config = dict(
    activation='gelu',
    norm_place='pre',
    norm_eps=1e-05,
    qk_norm=True,
    lr=0.00155,
    beta2=0.95,
    schedule='wsd',
    decay_shape='linear',
    seq_len=512,
    doc_mask=False,
)
MLP neurons of a small language model. Each row is named by its layer, matrix (down: output weights) and neuron, and shows model dimensions 32-159. Each number is 128 + 24 x the weight over its row's rms, rounded and kept within 0 to 255. Numbers have three digits each.
After each neuron's rows, "raises" lists the tokens whose logits its output raises most directly, leaving later layers aside.

L10.down295:089161162145139149116097106140152146132094146066146136124152148173124095133106084104123143144111136122134146130151117116194161108163138120117108165109090133136098110101161139115156115112100181136153128109138155113183148158145126135109119113134105137132132198161144145113136125145131110134100087132120152150145107105159138121084112131126092111134131138170109211122189102168153129108133
raises: "entially", "ards", "ins.", "iveness", "itor"

L15.down586:150115098131138120128116098123136136127107131145137140117165161137163126148181126169172103138109096103078117138107130125117123132104138094116121165100139146118105090125131150195159158129101142109118148142112116121107157096141145156092149108129116136130106128117157150104103125106089112129131127127089095156173142143187117137140158131146123201115123153126128109142055152163098126130163
raises: "==Track listing==", "==Critical reception==", "Professional ratings", " music video", " anime"

L13.down796:140123145162109104123105138129123086134105118149176110105069146113105157162114141085161108147143161120146108145126055113132140122169151112154138102145155089132105147142158120091104091155097103125138146193136138085140150133166134115139141117145131128135103100172177070166105119113133083137112138152125127144143149123129136100115142089118089097132141117157096137129086158114108097130112
raises: "s, and", "s, the", "s as", "s.", "s, he"

L8.down49:160128170101113143132143108146139148133140125148129140107108057124148117121111166130157120102116099110100130084131146119132110103152162159101095163101130112130082148130090149112157093132146148085183120107107097124152140101175093154080109092154180108088118102135119165135137146137104148081106093123144143151148129113148107116144088169157126120130122107137083115142129134174140114148106
raises: "ence.", "ence", "ences", "iam", "ents"

L13.down733:152126194147118123057139132130171125131130092105100136111091152116135103139132145146143145131130150105150139100113102156165097160105147114139071054133115131115136128122158181133160123102145085154105085113071086159114117151168145118144074146141133150149111129139103106146145134102089122112102161111107157142123133144146088147122119150133128140136149071154113113122134119148113145126115
raises: "] |", "\" was", "ities.", "s\"", "\")"

L16.down831:114133130115167140148100120089119150151088121132137148099151167073098084144072133142140137131149136158092122114133182117116149094134101109101122135135133147137124112120114080095131083072109167132108137101100136148132115096141138107130140163131143157139138098092166109126100157127157089145135147140165153145089144092115147117120121139138145115161136140164130129108128137125112163134138
raises: "aint", "ing in ", "ing an", "ing at", "ingham"

L12.down582:146143116178085121115112169141097112134167134129151114152134155153114101110139133142117155158112126110102107146140133140129145133161164126125179167098156090092112186158135123098149103121160132094103096117108127134151138146117113113106129069110100158115166151097139137142154114095125136070091097157104117159104161110096062124103131165133103138192147121114138110138149158115108099119136
raises: " ==", " career ==", "==", "s ==", " career=="

L8.down46:144163157160145149129162117126155097121094136167131149128109075121153126086158129112123108126147163092109124121181101148122135155145140133126104098148126169128155121133116141142136124129120135109137079111138132139127173135147110141098169112135112125117130122160121133105139195132105103093107152162095152124120134134182138162136073135118123083140101101126135153135136151118133122167112
raises: "ence", "ences", "ence.", "ories", "ience"

L15.down89:111092142096160161102149110128104141128113077130126132131159142122103143123121114125177105124134150127154136112126102131079152124132070135126104096121102161127144102108138114149117156121083153138144138125145142113118140117095116134163111130174107133135093133121118093124106128164099134153188106127127126136116091122158185111145068113118138112112100143109094186127148085130119149162112
raises: ")\"", ");", ") |", ")===", "); "

L12.down766:095134176128141094132113092161144149178142084126120141171113109127112136112106151152148101109168139158119121181083171148152097117126167113135144138168126122128143128125129120142144103162076141152162129164079145168111125131121126142161126129152121139143153108141125175123145139086149115098111092110160119109120139113134163147134115126157125130144147174147121173102093090109123157147104
raises: "isters", "u | ", "ists.", "ist,", "u ("

L16.down340:136117105129107111108111156131123119137155156118167106130154119137138110118148143138087194148132152115077098170148120124105117138115147128116205154081162125075125172142101132113149097138143108078101108136099134151158129163118125127125128070119080135124176142123144133123157143091127130078092098157094148147108145103104099120086113154154105125165147110095127109134135154090126130105148
raises: " ==", "==", "s ==", " career ==", "s=="

L15.down551:148146137096147170074133156100153149095144156143092133139075120091136133115102134139109117134110145149088157143100145134101136167146157110123135128076137112137135110108115141157155075151135153126110136118104122103130135106112065124189152123166111080128115147123113141160141159124150173126114132139163126134144149109124099142152117140139093111105149119116104144107126092072144132139117
raises: "ing from", "ing from the", "ing was", "ing at", "ing to the"

L15.down388:133138126118138144154110144102139124131173169096128163099107132137110133143099126120124120174136101138147151095113150080109145101083158154105147173138157125144141148083144123149134107128142066098106076128121115144138138140118145118153118120099169131080180119131161112115123136134151163151112157116086142149123155150127120115118163163128089115163124155100149137146094115110132116085150
raises: "s to", "s as", "es to", "es.", "s."

L16.down471:113127159142139136098129133153118137142091108108139102119077129163170134142143139132103182118077144156144110118099137117123165144150130108173128115120140107150120156100131111143110139133113114111140134129152141151130141151146156105157097111119156134102082128116154161114145099149142099151107137107154142127071140158081118105140146112108112100107107148106099122157139141135121120099111
raises: "y", "ys", "y's", "y.", "y and"

L10.down787:162134079136156125074154107160120128128148104123148102074088146110110139139124153118147130127155095134112130138137102131145148100156130131133148089139139155106090134136158106104134095121118097166138117128158145097111146142116127127067136133133126140140100122119141109125103127118131121094149128180089133162109151154136180115156170116158107147141099144116128186145107145155121110128096
raises: "s as", "s of the", "s.", "s with", "s'"

L2.down659:119104138113123137150140162132107178129105117134167157135163126109130076139129116190092138130124090147122103130105149093172160110114111136102118141134104142137143127110145161137144100155140128134130130121110126137140143086133138093131081144123106102136148098134141157083100116092158079133138130116152076100119136154118118168135165140135090140109165137143173118175128106101097117088129
raises: "==Track listing==", "Professional ratings", " career.", "| Team", " his retirement"

L15.down585:129133133117136116126133104121145100130103154147111130117134124086087143166133128102133115174183107092132128175144118117136116147155155125090123145124147161145124161084131120071155113155105133145102145156144156113131215115120101122117125125120119113112142105112137110087053123144114094127136122128107132126100123132187146115123109149207090120114112103139109130083100133151166106105070
raises: "s, and", "s).", "s, he", "s that", "s, "

L2.down845:147102132124108154085153129107124156145085111113146127096153116113135103151152126168144159147115104168097163192126159104147174147120126139095102146121101150121132103116145122175123117152132129128146159156109138143118159114156114116126119108114118134151098093079147131108158097111116098145141113116135102136137155133164107135155155138173104195090128180163124107117096103092091102110131
raises: "==Track listing==", "Professional ratings", "==Critical reception==", "==Discography==", "| Team"

L16.down1009:147137129144152130154133154169111122123133128182140089140093106166103112109159113152128102161158126153133139168143114132106133111118126101114151138119072121085117165123117108124082175127109150089109133086125158127149150181089133135130096175125149088091100127144113135124109091138132137141104150106134130118126157111130115111122131106131121153125127082116109089123174135146090117124139
raises: "ft", " ber", " points", "ashed", "pts"

L10.down175:149134138131112126141134132160114129181107144126148129116142129112101139132122114159174082123124136145117115161137132115143134125126110143180156102106102109167148163191133122122130143107165107139094109121122134096127116137124140130138138101101129086159086141138160112109155100113115104119107139133143125152152160170117155144129108164156122150168113126120158096137142129156163125145154
raises: "chi", "ci", "to", "so", "ters"

L13.down842:092090132148087158084105126130101107118133127115147095118118132149139147170167141145120130113051138111109106132120136122100147127057118123153143157131121145109112129085132080103135130081118100133143127120151126105119142130119133123147108134112128163098117129166133130117129110155121070133114149135138127155143143128127184134131128111113084123143105179127119128137112106152200129121124
raises: "y and", "ept", "y.", "y,", "y of"

L13.down260:124132163105173126068103143133131087154153139092139107143084152139112167177157098170151102143107100097116134146169120125146087115155154090110147152110087091154086110108153134140149138108118144121170168107140124116145085105176117096131123109090146116119128123127116117137141154138134141138147088108111198115096109104076116121086131091111133159117125150109137141105152164143137115137086
raises: "had", "itary", "ial", "hi", "aged"

L13.down460:149117150118129127145126108124159125141125099146110127072105149158125123119118111095157113100095148091148137134131104114160110147137094141108105078088108137133127095108104129140134127126119101148167153109128139132102141160126093112142080151149131156139104130140117162122106138177104152141123162147110146083168134132166114127125131098080178127083080130151107135128107117130137181139129
raises: "\")", ")===", "\" with", "\" of", "s\""

L15.down839:143148171168143136139111119122124101105148113117110123140140114161120123160102131170132166117133113128118134125125174109148119118134121117139102141147125129128088078104117116119132163113104174136105103092107139157096106136129116121162149133116136125106165058137134145142118102144125140097127182173122184146104140108160109119142109127139106145150138092097134178113112114116122121126086
raises: "in'", "ing", "ing in ", "ishing", "ing at"

L16.down320:107092151103106202122113139153171122133126127138134156140106154152196128081106138136119109101080125104170117139143074134078109138138103120100101117155123123119108141145131160111130139091178108133123181092137136105138127142108127144146108143117151151079117107131100106111165147117172126178113119135124103122124111164130129133146121160146101098117044117138136152119128119095097155145175
raises: " ", " two", " eight", " three", " seven"

L8.down171:134121107155138136160128135148131130143131064112144118149130110173092115113084140148137101113123111111142150169141101115108133095126148149101135150118118140112136144163079146132140168142118132131129111128162080128118131126094106101085097121163111082111102142156101151117106108145125132144133127144143143148151152138093146094147091111140132135105117144120156117153180130119162134112161
raises: " of which", " of them", " of their", " of these", " of this"

L4.down704:131116167109208160133099119119123107147117106170142107156084130127128173122080163110113140132106106093110077170109099147148137151152132137128103110094137119125116153125151129125118118132084127140171172110165131112104154129174118122164110166121129166134086148139074144097129172139147113082168130140131156166123151138100130125107094102149137141076129148137128160115111126109128166118097
raises: "y of", "y and", "ing them", "y.", "ing their"

L13.down74:140132121172100128113096127143127146089153128120161134132114135125125105141129113167111166144115117103113113177165128133152110106104183135123155104106150114131119157167127135109134094151169135114094113128104130126179124152110115086098144093129113151096155157121167141135174140120172124100083095165147130148122156123083077087115150135129097132132122146135135121149106134148094124143135
raises: " ==", "s ==", "==", "s==", "\" |  |"

L13.down298:065085142103126177150141092115120115135116146130128122136130132093109145123104091130151119098126157153135142120138102117089119130147122143107085123111112127138147116111077150123130103086103096110201101112117121124089159104115142110175114138141121133133101122112129103129116111174099107128124100078160072120171075109133161123137118176058143115115111141128100149090144114160132095162123
raises: ")===", ")\"", ") in ", ") ", "):"

L13.down786:132130127115169128130149082102163134122119112137104142104121114116149153129120106122160085095157136145164160104117111127106125130122096118122098132143097140192147062078115143149108159110103117146180153126140116113109121137122135140151118149145143124145077107140121115110096133174112124177148146094138124104173077140166180147180116095095167111070110132122109130110123126164145136147139
raises: ")===", ") |", ");", "),", "):"

L13.down521:121095116123140097157131144126126095130111112151133159162111121164150122131138146128118144141118133140137161098145126115146101152118137102104169133130077207141145120135116166139131134153140131106172140108137122114092165126117141126115149092151113072138150115123129101091112148165114080181106144144139089174129147154159176113149123093130136155131125102125119125134105174165148173163159
raises: "Professional ratings", " the film", "==Critical reception==", " Screen", " movies"

L10.down877:173158134170109151153114132165122113137086137150117114093096148120114152054112121133162130134144102137104121108151111136128083137101119152166127110140094129113089120133133110121150137161129160176096166127150115144122120117130115103084097147105112129144129117111129210081115157113149156111115108130122134118116100172126139128150109098129115147126137149102184132156155115128114103108156
raises: " of their", " of the season", " of", " of the", " of which"

L4.down349:097124142105090127106106115127126168144128102125175086093139125187089156097139133140122139178157115143112140130154130158128112151100153085146102112141174099109118100123121112135165150152197095145149093123173118138099112112136106159121139141114129107160130131110110141099119140100119162139132149127101128130164118141078122094119108125098122136077127131117134097111147132126149104116125
raises: "ootball", " they were", " they had", " they are", " they"

L10.down862:141079086135128138128135105088115122135097141149171154110162131122136121142148137172158156168109169120096107116129119133106110139105143117099147169093104171150127103138163148186140144118122121075148118141137168138119153149170095106058153113145165125141118110086135162097135098112129119102124125164119101153168139138172131135128147133155108145140134115150115130124048135130105149132182
raises: "==Track listing==", "Professional ratings", "==Critical reception==", "| The", " music video"

L15.down385:166147137114142128144134127116167080124101105135080126124125130091104105148117132139110149207136115141126126152151114121132124138145122087100117120121117169099167122095123124146148095134120153183106105168141156161124171132149101094132131137149134092137115129121127143107112132109126147124137123132111121134112142122107136129118110110135121138178138090120111127095104131132151117129080
raises: "ing at", "ing to the", "ed", "ed with", "ing from"

L13.down100:165151136130159158102164093112128083128112128176107148099115112134127132157132122121115145122144125114099106148176116105146116157137134100150158172172095139123126127110129069108121181130134108114109125123108113143140178100089126145162126133115152174132131120131089112106162127156150124136136124136137134121126133178070161111088110131120064127077125152111103109147088110172110108108081
raises: "y and", "ying", "y of", "y,", "y."

L10.down587:111147206150130128142105119112166146136113117114120152101129139126110108132113073147149128145122084124129149150126095128094111079157149111116108101135119128123138185166119158103092149123126140122092099120114131121108107119149135111121137094140094113074087141126175112148140128117124134129136138123158131167113133117150115123144121152113135141137094131083113123100117114130088131138115
raises: "es ", "es to", "es in the", "es are", "es |"

L10.down935:107083115126152141158143109119129137120115131163150195142137148160111150119134168145119101151133121146140192166149130116141169155085165131117147147129096167106153093116120156158167107131118120107178152115137146166112171113142101128126131098099102093121095109108102115103100124130095121129123128126144096166112158174155154154126160128136134147133155107157170102115107125133099155137170
raises: "Professional ratings", "==Critical reception==", " lyric", "==Track listing==", " lyrics"